Weights of a small transformer language model.
Size: 10 layers, 9 heads of 64, MLP 1536 SwiGLU, vocabulary 8192.
Architecture: rotary positions, no biases in attention or MLP, untied embeddings.
Training: a variant of Muon for these matrices, 732M tokens, 11175 steps.
MLP neurons of a small language model. Each row is named by its layer, matrix (down: output weights) and neuron, and shows model dimensions 384-479. Each number is 128 + 24 x the weight over its row's rms, rounded and kept within 0 to 255. Numbers have three digits each. A neuron's up and down rows have the sign that makes its largest values positive.
A block is one neuron, or neurons of one layer that tend to fire together. Before each block is what it responds to, as a language model described it from the Wikipedia text at the highest values.

Responds to: Final pieces of abstract or event nouns heading a phrase in narrative prose, such as the endings of tensions, speculation, controversy, collision, and rights.
L7.down14:115109111126110166145159177148110158137114135137127105131119095151113162158118142117117100140130145131100130105119143150143144137217141111162120109144123165127191111134121119071090125071124121066140099104095135136107134095155126067129075087126085129095127145116174135113081118125163118184
L7.down142:140131097124127102128105107117131129118111172130148166119114120111122123148163150144101156155127115152154106142104154133098171174152109152121189146110086139101127123133141104130131109158063137144112100151137156146166154125125137127101125110105133165083095106125157178134137144126098111098
L7.down279:154159102126143163141096100160179167119127089105147141150117119127146115111153143142140124158085108119159139139115113130092088116136113126151133146101055116131107119118099106147128127148093112138122156103087177150153163164177143169179097131079121110109119096117136114111158109125144118127
L7.down545:146123161147132128109080106134158100171104101159132070124161125175175074120192120122122147117132087118172096108151104109138086128159121113160084164177161158114096153109107153127117127088134153076126131112097094133129111139097115104145152097105158192154113140161119147145133110127148159159
L7.down899:116147111143160118135118091117111105087148114144132091129122134106117158167160107138118110156140101137127151131143106114092158137139127178142186104161129139148133091133139104148125096124115156137103121131161134112141151182123109143122136164141110155149121119162095137135123060154112108123
L7.down974:132113113102115119138113109112150083097096118089165162140167135112102129139064116124134141152148162148207096107117139167094114142154116099117101151094133112100103139148160169120140150118145079121126098095085122085143127124170095105115117111132119111170176094146122133146116070133152176122
L7.down1069:097166095139164150165103162100115111142124144173148143105122135095133126104102149129088112116105147131113132084140125140133133147104129157121102096148133096120103135122160110139132103152100097143141089099188151131128121116124139105101106104132107164153134156146140135086134122185119124107
L7.down1162:163050138153130124142142122107105145139091141097100135140069153131097140096149150129121169097177121114169150112140154098187152138182144086138148110153137117142117153099125180108134155171132132071200119106120159130154148131157119143152135098131151163141143089103092140130092117183146149179

Responds to: Word-piece tokens in the middle of foreign, mostly Arabic personal names, such as al and the hyphen in al-Ta'i or Al-Hadhood, Kun in Kuntar.
L5.down692:090105162124118089169163121141118098097121126114111077129115109147133101095106147160130083103120116153171127089134167128174130105174123114128111146132093114135095125140075121121108103140117080110123064132135132098121128118129134127125159127132131114092099098111132106148107136111151110140

Responds to: Prepositions and verbs that introduce an upcoming location, such as in, of, to, through, occupied, found in, usually followed by a region or country.
L6.down167:137145118083135156125122127096097128137125142125119134176164146152156121116119130152110146106099116149121111087134107081152116129137142136132145130118135179184115080126111149119113107130133186148112137164134142154149142144119126117131110122106162083123115093152126106104166123153107088190
L6.down222:140118155099170110106125134108106149111127140151130152094139119126111108122160069119198158187134111138114106131151142136170119095152117141112102143144112134133136170105108159117151143151089134092140116090109144153140113130109092151158149149093165151139143118179117149158121166142121097108
L6.down429:093119115077110123089134099121100142104145183188084132069171107122097167122133123155147101093106137098117101137154103095131083122229091112120144118094151174136131146128131145165138135103136132084113139129140135145168146105098095116135147118123149107150133144113133123115122133194136183173
L6.down619:121128090109085131095167109120155121143077168152118115122085161129119133130103103093117149157099081142127150146141176086131143169096117125109117138125135103132127151112128157124145076105146108138068119170071108128163115118113102128107113173090125165116160173093101120130090141137133158137
L6.down996:118089159167100107126120130149118170123161099087143143074162166150136149122100114139100145100075156104149159101101124138144089149121092127106140164083106167141141157133182143085164140150110152093125126112169124144087155100168144154133167117122114171149136096155148116110121165137131118122
L6.down1127:115145133117089092118088122134131148139157090140130122118213143163108160137158154131134165145114140141141134122121119085136093115198089172167114114146114137191114158137148084131124116133072125128124133121135155128107095133103090139126123137127109123156165141124116173100129150103123135076
L6.down1302:103109143140125125121131078105108120119141140137130121148156116164117126095096123113128123145085110091132133152120119119111107115255163141109132116132139108164119119138138117137125158118140125139130144159123152136142085156151116142139115121141132114158072078137097087121134161144107119165
L6.down1403:126132139124127136130139117101133154150176181137134097141148135121148154139129104096095064122150136102136129154137072155117147108205119118101121118126094079108100124137100103192154128116130139123132132127138116114116124110140149120105117120135146125150127118155169112115108129112158122109

Responds to: Fires on prepositions like in, of, at, to, for that are about to introduce a place or country, e.g. released in Brazil, University of, Kingdom of Hungary.
L5.down1285:109133144075079127090139115125138122141128088153154119115150108118116126092130157097144117074073094117139113154170117157147093126239141118141132116107117148174089151160130141160104139069141119162132127140119145163102100092162131092146141128116133149109097097122102113124137129168151144162

Responds to: Short opening pieces of longer words, mainly al and di, as in the Arabic article al- (Tahrir al-Sham), alkali, Dillon, diocese; sometimes "In" or "some" in sometime.
L6.down33:143167157150134148175185132104104166154141120122136141176124142132154135125114129131121167105145109090142116128119114112112138086142158120119162130113124154116155113105141158153147130162111143152129105136136154156162128097138118146141142118102093124134131128116126122138160100134133109128
L6.down229:139115116108144155118131106164143115117110141101102111141117152128157149069121151121150117150173127134119081128082160133116169153094125083108126129127140139151148132099172133146133121127143151098127117131108128126135110102127177099131151122112134144097131122134143123138128131119172132099
L6.down291:141151146079102086173109170129152141100116162078142127118150118122084132146158153100149154108138148103145135082124172128143149098196101119136140113152106100125110090167107169129134105152113146118116109143141151081132124110113123141101157120146185118147060125128130137129114107110116126122
L6.down303:077124150171080151162140117098135089166127146101143123128091100133123103105141092160129126107112096105079101126195158162134172128111121139113124150128151162109094074132145121107145136087098111116083123167178121084121118151110127147083126107129117115128143088142137106157167096111146173088
L6.down824:102133107186128143128158160166101130108141143139125135095106109179115154121142160113120120108134110142104099148154142081112178197139116204113155154140115130160125115106169133128137124132149130122128153127159100097141138125120156103090128154091130140144133093128109150113142097134165143095
L6.down970:161151133116095117146130097160131141133114118145111155132109097157136158110143100097113103126123090130123124138086133107148110162047109118145100174095150135122103142129114152145169115151127134129128076114159110149150136157137079122131109103103119155132129087103144119099143137143153137110
L6.down1509:114126115142115147152084123120141114120140111085181130133103131104109145123166086123147114143157142104117153127124145113104138091188164115116144140135118112130125127127120144087164118107120089086172126162149091138127126139112142114133142135183122129169112115132181131116142123139112118165
L6.down1514:107099137131080135131113148088158113103154154062151148160150123114146151134146123132094134126132124109182099142143117074097140111094121142146129114159145104098135117101140144090135110143145123103187120135144118129143114107144163113112124079107114136142143125150138102120144081143148091127

Responds to: Commas, prepositions and table separators where a place name should come next, e.g. Yakima, Washington, found in north, all over the world.
L7.down4:092117121103064130112113091135111123103164152153149106151142116157126124116101103137161112137092113122103149140150149142128124129233138172136134140126164124190103122123104097137082143110105110135108153115158119102143154120155120157078099117129143106152113120128130136130138156146119112137
L7.down220:099170139103099127144158120128120147091168114137113125128131103154140118150090139099158119158181123104138157145103116122147122151203090111151130134083100120158091110144119131105093131119116116108108107133104144122121115190117154133142097161113109122167118084141170095138110148134151122091
L7.down507:100124101148111121111047128108126077137132120128108142179103092101125129158130135128153115073122124138149106140150141203132152129177131151128156143148167158165111120151108147138130125147131111119136149128142109117163116124123145169119114157107127153090164124142127101099113110159090114138
L7.down510:156135130123081073115126119124123089105106152170149144095115111168118118172128086148130119140128131114119159096131184101113117119150119119149107184145133105147157157122117082149133157111132099101116155116131132130143112140110101171157110103126126113157157057120109183091122174111157114104
L7.down563:095165135086152099148123117118083117087153126103118144115105105130138117138158136097103138156141118120090145106122096139158114158107125109175115095093148099156107129096155118133137146107103132163126149155185098133155116138117112120113076165124135165112089138108091108130110115128137148126
L7.down1129:115108111137120123129135110109114131099155149103108153137146089115133131152089121146177115111135157089159135135114107174120095158111101111097148117149163121112120121136093136125134135136126137124096083111113134121141107144109137113126137183064109142134156163136144127143131128174122106114
L7.down1412:144132127161083128146094139152155110138141131143090134098134125157118158181143083128077116133105103157148104136110133113137157092225144132156112147114133145120100155115149157120107141144142150134145126116125122136095126081137111138124154135159146119144139097145153107144154121096121132103
L7.down1489:149149108134159120148130137117115145164154142142155128128101171134117098098149132125129145143141129106161166111127114149116128130145111108121152130119098139149116133111148162151140112114124128155109157123120147124171119142134114112112163094115103147149139121168155127170140109113155102097

Responds to: Ends of abstract or measure nouns heading a noun phrase, often before of, such as incidence, relationship, turnout, reputation, career.
L6.down176:156111171104142154114115093145121144131134123143141130136126102144152116105122074136095105102104132106134117145078127094096132076068115124137145176115156125099088134142130120141114113113121075124125116106072109120103092110113101112077116095136099134129134152149161139103103111171089124123
L6.down257:116113119118103126151152152113111138125161131167134117095107100127132167097135131152132149159058179107100155105150165116127117132147129209116120117118141126181133156164112130123114101165103122124106102095140117122143127089130088163124097127102169150129131129148137154111146144124144147143
L6.down375:162093122073158116171123061111168096087098120129105108137115150151129108096128130137109153169138111118127110102132166138112127106121130112139152122176128113178138136115154139112128135097161144095149120148152138162162109147128140132136154135138116130139133126143123130150109126162177161118
L6.down573:157114065144122160171141103128122106145152153155099129124085122144068186150104119123135104075117149119120165171127153113131122135170142139151162113159159099149119118115157157143162105104104102124202134139120104119107137173122145115136125124067118151102111193098136127120109089099130163203
L6.down665:126113139127109113134094102146146204088145152106135152121123094130098153120138163172101123080153173084158119118113106151192154156136136145127144146128117096115154144142110084124144153127139088118115118075171092164141090144127125115110159118122168154100094133131119081096107140156097114130
L6.down972:113097094137151100126098124135152169089128140070076081119089116144098135142145134109131070126105154155140144109148097136128119107095137137152162107152099145112111148162115162156103117120124148118126132133107139122162133148105131094125134092109163110117147162180104147126129124141152146087
L6.down1180:185178099119114117162117132148115127164129123076147146118112145178105124144123123136104151087142138120153139171082127109109114101151117135139161124134160179072160134117152107157113144111133160126093114139131162171127075103118129119118087124104122107096115101175090138116174098131162098159
L6.down1274:144077134154114129109068109114157148130107098141145136161094100141130126103127150110099140095134145088122101108132132093136089129141100100149131156182126140099117090153079104107137145126124106106113111105091100105147108134087160120097147116128143115165139132130154126134120144149116194141

Responds to: Word-piece tokens inside foreign proper names, mostly Arabic ones, such as al in Nour al-Din, Abdul, and El in Amin El Hady; also Spanish, Indian, and other names.
L7.down181:119143101117128095113120126127138128142090160105124089131124044129119141113124169091154156101166096182112149146141094102106106132188121104107123118152127117122131150082123128119125122132155164088142155131179176126136130127145109102143133119108175159101112183111168142143143129159137162098
L7.down384:155117114137175125130202134117145117083113111164108120113145105105161155130130132143143103120116108136117093098131104162175172102141110163153151147103135119112087144143084104140110120145161144153131112127174100091085152166143157142148141079124124098102120104123115133085128096117099123134
L7.down784:154100141103128126119135117116156154080100143135116140127127119134091127140099129126132137099124159092116091108115093159149117113165156148119165152178130112138126132138106133127147115111134123154115110094115155117107119094146129109116105157149107107089154095145149143109139068117119140137
L7.down854:136165166168085125098131100082083148132114162128088109104151168155122097154136104086118121130122124109111155157102115154172118151072137171154122182146133157159103147125082098115087098102123137157087128120106133098115123126133130119149151140070147123127136146125165148128135171164132132113
L7.down1036:125104113161164132132123119104152121132155126086084177086069092121173108146153120090137097089102111148146121135129126149132116148104150094134126152126188100148154111175145147141110151099145118123112151101098099129129123132165145121158093089125129142147130133109104122129160139153150128119
L7.down1098:086156128110142138114147159124103149113109121062133151158127119105111129133113149136149129072097123128111162132151168147153106119077119156162178120090088118141115184123143093122099146106108118090113154083090148105095115145083136134109174125152114122122132135078131148124093166158147111141
L7.down1440:119113111095117113143124175106091137113136106131080162181151180147124119095112124130128110065085129170156097115126148098165126115172122122154151174136123087090139158123126119112101119129100153111147068151165131124157161105116115124154166110135162086124086102112142146089089136166102120120
L7.down1518:129109064140154076127123117142124137086125145091147116130123095106159116140123105104071141142131129142161143141134124147112110107140114140139119147105131108137122120159187098123100142132115120138101081097097104096190119096091151093138148108097108149162142145147114108102157165119141086140

Responds to: Final piece of abstract or measurement nouns, often before "of" or as section headings, such as accuracy, quality, hydrology, diversity.
L5.down1336:144072095131148133129097126101173121100100127129135137127110120160130135142093101122147147153094169136090145142141127083150121107124100100127143099197133140160148077126133146127138103110180127106151138167142122116180123090111148089129080142140142126150124124132157149132152137145140120132